MLP neurons of a small language model. Each row is named by its layer, matrix (down: output weights) and neuron, and shows model dimensions 128-255. Each number is 128 + 24 x the weight over its row's rms, rounded and kept within 0 to 255. Numbers have three digits each.
A block is one neuron, or neurons of one layer that tend to fire together. After each block is what it responds to, as a language model described it from the Wikipedia text at the highest values.

L9.down75:151142177126097094127143125189128066136096149140123124119120140137136163121123141088111153142103116099122134145110109139143130095087078118114127102132150092160122131143100085154131151142102094163152145109130095145122141158183128143164137139144134114135126108146130123076130139113118126144129101147140106121132107111147129149118130093138106125177212143099138102123087131172083106127157
L9.down83:174157149128132144152108159142125126095146158112111157100160094174144117150107091164109115089130101114101124129141146098113106159140113118120168111147119160115150123110105137105172131115102154126128149142128145130151138116117148157056144137160157139135140118115166083129107160105154135080111183117106109123112129152116124127137121147164095115166115142132092128122148121127126090099090
L9.down461:097117149146164117126198112158150103155146111116092125137067104116123103124130136146113164109144140114157131118078109118126099133088125128165169157107154134122130144113108112149158152113114131129144167102093118108120082121134167147130110136106152111144126106117119122147169104142147113159159122086125147136131103154143097116137112133130164085111125135127107172143148119121109132157118
L9.down604:170167167143140133102096120134115141112158139086100134150164152109131144107124119104145143095159165155123138129118154112112134142153099148146136141126142096091145165182163120111139081172075118098095126098121115114153163091127042110120150127116164142113135136120135158139127158109156136123112155131115148139106147099122116101113119145132144126192069129113118133082109150123158122152108
L9.down719:143180122131110114131137120162116134153096109146132132125132129145103166121101105145122125153078142097124136133121180108147126138117173100110112113087159139150087122119121137110145142122085105173102151118140110134124126119167126143193119155088142116110136121129173158083133110086147180122140115160160136107102146103141095131135117086126144116111196138131150121149060142138105118116141
L9.down775:127127107170139183112096087167121127092109110123095123117114141123148116101118145088162128117150069134127092117103140139134104117150142097141153152141128166128157141147129103142104139142148150107105116134149158139101174122149160128160126160136184170167102140123136124124148092149138132095122152136152141128106115120122104117106133123120126096123108117089140176129172116086150118098119
L9.down822:133152114122143170136170106084146106186130112121141109127107086138156109175110167137107141111098143109138100120130127136079131138168119105121101119147091137092117148114135140131144158128164107099156107113141126091114134113112149122102101119151130123135165114117118112132153078121116160149123139152108131145150072147120085130078130171101130126154121145114062147125092103134127098142146
L9.down937:100141130107123177166129103132110114153144150156124117131123151069161113116151140094147179168072105111155139155117094157140104139111130108132117117177110116084106121137141129095126099132114159146149148158102135119146116086096133086121127170116145116157126115151139082110107125103133151140129115125127111143139102129122113130119084149182119119136169131144142196130147090136156132137143
Description: Function words and punctuation just before a proper place name, mainly "of" in Battle of, Bishop of, city of, east of, also in, to, colons.

L3.down603:136148131121169121117165119130148093157102114142100119159126110119144122126102115125115135129122129116141117112086169171150118167117169134075140146128152159141122115098107145136188103167146122109139102120125128172142108088158161141148158115088124149154059121126127129129137131107159114144133103119106090148109128144074122190147119113129137180142126104184114149128139114108117125182175
Description: Tokens right before an expected figure, chiefly "population of" in census lines, thousands commas (13,000), line starts in scorer lists, also word-piece fragments.

L3.down184:143128127148109139131119144125107110118098149163177137144114154131187116118150156127117112158100159142116135141119139162130099127140125120115103121119094097125170112129140110172123088147135156142143103126117139132177116116115117084142134126124112167118137128118137098120113156112126115116126120108141142143135109144085155144166106180157177176146103115108131103129102155117119100132129
Description: Final piece of a transitive verb, or the word to, just before its object, such as expl-ores the, conf-irm this, evacu-ate Poland.

L4.down187:149128088141140153120100104134150103104105159133168134142151132133091144120129104138146125138113095120114131112157118149114104084110108113147151073148080151105124092131133120171154118114100096079137107138183117115102153145141151147110178137099104115101145126148127131142129144168123107074113103135126153190151113097114128087165161128183130144141119139100137167186138142108104146121109
L4.down351:098133144129148147132163164129101131091147140142070089128108086137142168194173121140168143104139149140137108161120144090105119132120137114163085133131114117104146132123116148152144104127101113154124133118179118143108100116139132088152163186119125128148152133163139119164110123110134146141103137184131135133142112161095144127125152167136149135164157107121114154124102118130169121110101
L4.down393:150131138136153103103155134108118168126112121178144144085188117127119147096149111143149148151147106126157159113158150145168169128109094133162125144115095090144152167137117161135102142158113117149105137170104112123109076158124130136165118135153136133127079117113140113097132182117138126110110122070134163132124120107084088127129145119168177135117137127124155107163152132118103058110126
L4.down522:161141086105153141169118146139129125160096116127125151134138131130116109108144064145163174151139121086065184126166124162147131168117123117114076125127141104129125146121129148124088154134157118158090162129127116136112126126124121145173115108137086157158200139149103138169092132095101119106124123106090119101093105142126101110082131143128118126138171107145131155108112173117074115118154
L4.down602:117103125166126071098091116186145114167125109127159136157143164104143117077132138126151129120130107113132166119133119146136144103058148122157153130136116119098101108140154101136156113137173117113159118150145103106129136122110129168164145142127123122123122112158117135141097191128122131112094100184127112114116154059147123130115114148090166108085145116127074099150148148113125112114127
L4.down630:139098122136106167142086128118145161177122128134125094154137151178106137122144161098083168130122161118125116114161115097073158163161115115119108102111114130118112137126128157124147122155138143121092148084107147155123098089100107122135178098103132144180124126153123155094080115159167143174124133164137161149136113139147141135083157096119166149104166115095110145083138151109155141121125
L4.down859:132142109127130121122128095108137155130126164167136123128075131126100117133124166123151122164151118147109124087144131094158154139113101132103166134144131081174127117134128137127153168162147117077120170122181122148134131107158143128055141119127175075128129159151130106130116108120114093126137132152145121106133157071099136121117083140205117103165132151097168090130121117138124143119099
L4.down1002:105114125097165083116114138141148120127159142110113123075112126080150112090133185115130175160151124130103107098170135139173114137153121130089100168132139108120149130119087113132142131119171151098131141157175185089087146092098140110157125082164140141139173136156146149146133143101110109132144120136129148099076136095129130161112122121111134156130166144085109141118119111120124138076155
Description: Separators within or right after multi-digit numbers in data tables, mostly decimal points, as in 93.6, 24.4 (−11.9), 46.26 m, 165.21 g/mol; also score dashes like 5–8, cell bars, and thousands commas like 3,971.

L4.down83:113118165138141108136102141093136123132136154165128144111109144112124140095138112103097128100093120140119136080065150135125160155139126151111163125154129116125153136117199119171151132161150156147106138180141113157128126100151140123123132147098153121127101110138131121118076163116124076106154101107153160062141123135111109170160140151119134146137104122142146101110123136124123140110146
L4.down136:126139127163117116120138115132165143161126121116113103117124163113104119131139134142128127104170120131169135129162126147093079138126120143135105100115129182118137185131127133093117133145127107110133102152149197100097137131113106109124117170109135153104195104109156153125115093088110142082157122113141113124091108110150123129139135124141117093135134119139122128133139108117176145099097
L4.down396:143149131149110089117161153121129128133146149145175114066118155090132116145101104110131133149159148113127157140132154139144125083141152110098083088144147131130137083126141098100119109116155103151134127125139142098144152131148126164110117104162163123113131129103061120142073140123135112157123093129155116131173147109119141111103080151136147184162128151093165103110081155165164130132163
L4.down405:137118143115090147154100095119128145108154089140143107124073100145152158123102184137083115156137119129100124107099161145168132096133164104127120134147134155145096147086118129120136094128076170111133127117169135112115130101132109107124108129127147125158177142172115066120113158112137114134111150133157117145129136089123149132108138115141077120159128186145138085142139112155176133084143
L4.down450:135082081144120113092149155148165116103154107096134144106172127110144092150144109135161135115082124132138136089088143145079112133122114132132168107156132146150113152165173112131126105162138109087106164182149125146085135155103123173123118100137138138128129136155151090122114081123074109140141109133133116120161128143146128147093149130131146133119170137105166124153194116104100138161132
L4.down637:145178133153133148115131180120134126135148132140151137133159131110101113131148159119100124077131119172106095130100128136191114145117110088128141125113108149155134142132113124104101084122087145105090126134082134117130138125148150095180156165139108170133090154126162154116077087111154079098124126159112138105118141173105131080131145124125106123117153096112100153137107106123127152170123
L4.down927:166167139157094128099177150149147077138133140129101071116147118121105116112118149104137139124123122143073082114176095118114084157101120123107095080094133139114090146152160172125115105148099167101170160155118175130125127158126133122176143149172104145107096114110157136114131079114149116115141107160128105144093115121121117153147105142135157161164182088087169135126104117105130140125154
L4.down966:137115153164116116138178147098149153136113087152144113108157128081148133130158154184134154125149110120131139143129130149132102205137130104113143080104116100142159138108125116133125133147103135083106120136125144123113130116146146135154127127109112155112172136138107131177110100136103094082133093103106133055139097126159129125119127156144169159126135160104153140152138121103098115130105
Description: Word-piece tokens inside longer words, mostly a consonant like p or c (or ap, op, ep) after the opening piece, as in Apocaly-p-se, pal-p-able, pro-c-uring, M-ac-clesfield.

L9.down86:128115124114141137115135090081134155103126115101098138128125099151085105159119142103073088165163127178125142148126135114149106177111069139125102110166141143145125142125100105101136101123135132121123182121127126158115120126102123140162143142127097124097113132137158133129151160112119135092098129155101141144141124135155096148117170091103141132117135104118130202114164113147106130103125
L9.down185:100107121134157132200099124074114127126090135145156154119114130152154108137103135132125096152154148104113080087155087118123146102155081140142129164138130175165097095144123103127144067155120110145120117127106143159139107126132087102116138145159110180154139112143115148107109144137112108173093110132129114148136160141133172108134156142161165125120152127102136131120114088137124147129135
L9.down408:073118147069110158127117087172140151121153142117125102127121067141108079102136111106121128129187121110117150135125142166153121132109157132129162075083111104115121137107172108144150153129149124146153157103138096142087143131136116115113146131116207158162136126128145103165127154125138161104128134110172094136159155111156144096130113072130133107102149148168102142168114147115152131075150
L9.down468:127117092151145172163177149122135135106101137134112117124141135104176124117099105174149126125125095098129118089157115131149160152093141125135115113136103135122179154092132153135155094128156133106125143125171088104122119119116161154130163109159143123085098126125138131173147159146130089126154138114128143123171077143147132139108117100115107072104119132147087109128137135130103142119176
L9.down523:108147109090133127121125065133101189141156075114146134122171127132088105136157139095097177154136167086116138113121116121156124140091124118093117111130090140154175152102111165152120136144112127088098153115111114124121143134158162101143137135149087150156152110123121119145111154168137145168094115152141154157129167138203115135116126089112095160099104134133126111091124097140142147125134
L9.down602:107144133165139108176093119137106091127169132084126146128176126131174094128130178120114145173149104127105136135113151118118133134101146117111130129096157121105124138166131123152142146130134128146148124125109134088123125112131196114131116111110142110109136109160148121124148129152108151121104161108180089157182081132088083100147117103102110093110172157146105105154100150102121102155141
L9.down606:116138148126123094179136106140122134119133095111123086156138110099133176121116104142118150086101128148146092131083156150131140080121204102157145101142145099096136134079111171144084148124145103138140123118118150114142123160145141142087149118136138092095171120118119133169144100136167097119140136103153120192093169156115148147141142134137125151154126135136130077144137133134140121078154
L9.down879:102126105151159157106172124109130090120126169169138153091167154176105127169122125150143124110155125136161124124098108106113170145100117154152120099111114108159155115126079119126086119148150116103122119097116100102092119099137113130062127115114133120129150139101157125162144110144126147129150124133109106134171114149141080124084103167140120162133133150112150125131107114128130134162117
Description: A bare H (less often h, M, m) split off as the first piece of a name or word, mostly after "of", commas, dashes or table pipes, e.g. Houston, Hanau, Huntly.

L9.down119:108130135114155190097122137105132149093095128107130141135120137084116171123131128142092119143152117136133122116097080130120086141114129079098202106119125122109145176121110109148104134141129131159150078119119099172101143149107128120058180153113135135109123141114191144105147128131131114139113149110124130134125141135140122149123164123129124111132085169137111127134120102076103173123128
L9.down153:131146132111104133113144124112145138112143142082090124110101114148123118102072179110080120121135121124124108168094101109166123089144123165109115115115106136113088098139132155141147110133114127108108170092107217123093113139126124119149123153117164149095094088081126132101115152149130131114140074147098118115133161141109149126137135136125109130126144137140104061171140168104134143151161
L9.down304:099151126110142143092095128134121142129085129161104108147077105138097132169145142150100126117154079128111181078155153127116166150076142130123149108155107130123134084140128108117128143117116130130151118192118098179151144099071181103111136124120085118117098148120100124140155113088140087139133139129113104129143085109103138147123119154082119116128115127100127166117136099136117131137164
L9.down326:141091087143122141087134174116145161113135176134141163180133117157106133117140137151082132131117108125128128094129120083110171094117137114116125140149146155128104125101101121142112140150114136142113121076130143125124172186181153113124157118158111178139126126107146114112078107111111123110152169139104126152122157094115149109166144144127140165137157117152142069122107144097158122141155
L9.down380:108119130139187098094152131083139124135187124113109140133182092163118143126100123132112112123134114084163121147137152113162128134105132146110141150111122149127129116158129160084110096150163096105091110129086163136138159120133076111161140131129133130111109145097144094106102162120167097127105100161102145175184152123123144140140182148130131110145117154133110101168109080099116148140122
L9.down389:119142140138116124139135126155161146170105136101130096142171115144130086171067153115113120122158138140093159196144084104130145139118099110088163167110103107155169165134107134136163162135118162126131123136134105156108103129122124165124169130137104158142105150114126071117136136139137135149135118114128163122091137140111140146168150124068108165107174129090114151101145092115117122073101
L9.down667:114102143110156136100129137120140148120123103136143143121133128128132187136195162148132155129137145109117140113147150114128122112112134134146112092145187099126147149095130131152144108126145156137130134134150121169139131141146115108138173081123099109108103094155175101114097123120137133094147111123130183110136125092150165126134154084069172106126121117083139121132156085080106105133126
L9.down1021:121131112121132164149132173143136143159137156104139097125119123121141148113175115180136110161156115124097144113148141130125135123117150127126134131123124104128132148139139128107177090120131085148084132119113187121155161122154126170126153100131140124129156116166128054139143156091142164143143124148084159118149172134146120127116129097121138095116076132158108081123126099142135110133136
Description: The comma inside large numbers in tables (vote counts, populations, as in 6,028 and 41,281), plus the first digit of years after "in" or a month, as in 2019.

L9.down22:098145116133133127139116134114128155131156106126141115137079084103144079105103122082154099081120155131108083115144150107178133173158106131113117103115144113108141126086112136140143127146106140154125115154157124152122111111121125103112120126172144110153115149137156122096091171156150090117112106120140124112131104142093137097137177147134104121126165146124166078095136131130147153127143
L9.down315:142140142105132120175119095127127096099109136151100139137152097165130150093136127173112138148170155137097110155116132150122104124142138085094093125119174141121102149160131097100134097122140091132134120136121134170129136129159167111101108099124116137105085149125141111167073141128162085156157099127155113130199124110167107170128115126175176118116176104148116078114123135161124160108099
L9.down345:113125143145177100108147098130114116139148111110142150141136114097130105087115122142112140157101114125113115185106120112102154142117152129123099122099150099111098084127128149093137083160123121112141138132163131143141119119101115144122131130112211166162096152088086142135100113096112114079154127178159130118146106119155071124145123133106166127112106160198168110136112146121147138152113
L9.down434:140146155118122129128126147142137131144129137100135102094151114092147097116109132135108134107103148119118148122093067139139147096118107112152091132138109085144121118088103127100131095105177161102158147109070132147134154115182136129120088129121191156132073134126137068157067121122131170129133153128126111156130108114113138127184152139181155148145099098128098135143146145142150149116120
L9.down876:107141099112084139083137159128150122128092099143114158125133105128135118115080138110113110136135081069164085110173123122120146144095138146139120078118131143158094106122134136098135132096116150155145136114130121135119150140131124107076123110104164166104131137152109120147092108168123083135127106192129114144116128118136133140146129140099077124096088109113123133138112099105162127112086
L9.down907:138122104099059056147147110125117098110129153122149126119129056141163119112115139168114128135137093098130109168165112129120135097119144126139099090131143152140126143123113122125165108128130108142139137147156168173134135143090154111119163166125151114152099107110117161168150131150129114089122157153172129127151167090085074145125169134153120085153126140106162115136133152108147144126146
L9.down918:147127089170113112148111104126093138101161140106134108122099108139104117170121136142164138152120082144110119152147183139092131088151107126111156107081134117145152130134118116090138136107076151141148114141103144115099153102132133190153171127142158078175119127128175123108084144123102100140125118106119123141089093111106098142085129122153141144114163137137134108131115136139137139086109
L9.down992:101155138102146135107122163093119113166134140123098141092108138094115131133097136139147116088131128166086117109111129159185131105149140111132118107153142109181137124130141099109103138143140121157149159139146200098154132157122152139112145153100143143110136126106149100128094127102178119117110131121118158106062130133145119125148119141133100142163109142124127097106105102120136132156164
Description: A lone P (less often C or R) opening a multi-piece word, mostly proper names after dashes, colons or commas, e.g. Pitchfork, Patti, Paducah.

L3.down605:088116102142109128118123157143149113101155157165168097114145067129127134160137123129112140123111121149152118108130110113133127094130124156101132109086174118152108096124158143124141153168116140136123161098125142128097126156145129135151127129120139135092159093176084089148178151085122113127088118088151141135147097168162135135168120145148135167118124121137119153106138117156133142096108
Description: Short word-opening or mid-word fragments of words split into pieces, mostly foreign names but also common words, e.g. H(untly), gr(ammar), w(elfare), Men-uh-(in).

L9.down37:154139163108146142165085148117100072128124132147122161148112113149107123103117155106144122126168166130119128132104119100107121141138120114110147147111113101127125141173141094144090097142125131152108153120112077088142133133106162133153166114127112111155088135132126142148143131106116133143127124098123120147153131138153127136179102109133152077121116135136141118120158157101091126135098
L9.down89:157087149128113086159082092123108161078149142153137115138142135125107087146083133134139119114128137138124150148101107161147141139142150139174180117161116122091162147109156118110123129153122122149149136133115116124139112137128086136184156124124122133118130137124158144134103115126149119117115105159125130121139105163089094116096113112136109133142127123134127120119051136125097147120132
L9.down181:116129159112105150101143129155101157106154101177079115125144130134164087157095118125155124159130169166131081147143160133110112146140158106120145095111131092143127128107133141129114118172134148137134116119089118119143132135137164111059125145123125165099126142152129177120104110190142099112154113139155160148101109137111151130135098141161107144123099138119095131101167134161104101129149
L9.down249:170073167098129138104143120123129124082086121113170100091145157099140138179116169095136144146152116159132143136169134124105077111135131132152143128112159135133133150167105129124153144119145162118166110117170121157132163125153123129233114139133091107173134102131102136096149124139155142123116159115133139145137116098111092127133121102085100131144126097087097110075147159122094116078134
L9.down670:118092098121164128153103124095101122122129144090088157078139114123118142135164128133153162158128164141169071112114118158135161123139113158141144128136138140122145174146171181151126125125117118130125123137114107113104122081143106114146113126116132154121090135123106114108089154108130093139138081127122131127149161133157117106136129135107149151150086096124155066142116121110131138164138
L9.down725:138149099082147113151156118157125103110116122134142150153128136143108122167105134106152124120106137130122121106173149194095097131109142130132165151100109134104182173115121112108097128137156115143138125130130132112155120133093119143076153162105113147093108128133124077113146094146175113125167150111153135135169108142130102144161140190145110171179095138117158065102138134110118137117111
L9.down743:137124150178146154089122092126130050154122153110111086123117131127158123124162127137061105143136132121089110141132135146114121148098108099107141124072133145116151115116149141156146109122110151134151135157125147107102124143126153129098119110128104121102130142129146132093177124139121092141138155135148154133126116138090084126097131080142116159147110154166133064119153120105208155101111
L9.down758:098128136119116145153139160137135097118126113098092190138133129160105121188170139131118096120176140120106096128131118115118078121129135128138174112136132151128127142142108120084124150133141138112134091090109139123150149118120129134093168142135138143116101146140175128118151145147178088116096154142113103158131095130122111105093129092134155072164082135161146045086122140127123164186127
Description: Words directly before an upcoming proper name or title, such as "named", "as", "lost to", "called", "with", "renamed", often in cast lists and match results.

L3.down786:087115115146109158153124139156138135113159119177127146150147107096135165081112126109099131086140137144132154119132150085144142131091170124163183134121107107114176134121108125120129108152110146127127121130115129143150163105139141122101117127094168141120146096136137131105118166128093095143120141153136116130166126127118122141179074137113114162152121074116161149077098152132118142130109
Description: The preposition (in, of, near, de) right before a place name, often fused with its first letter: in Nazareth, Count of Vila Flor, region of Warmia.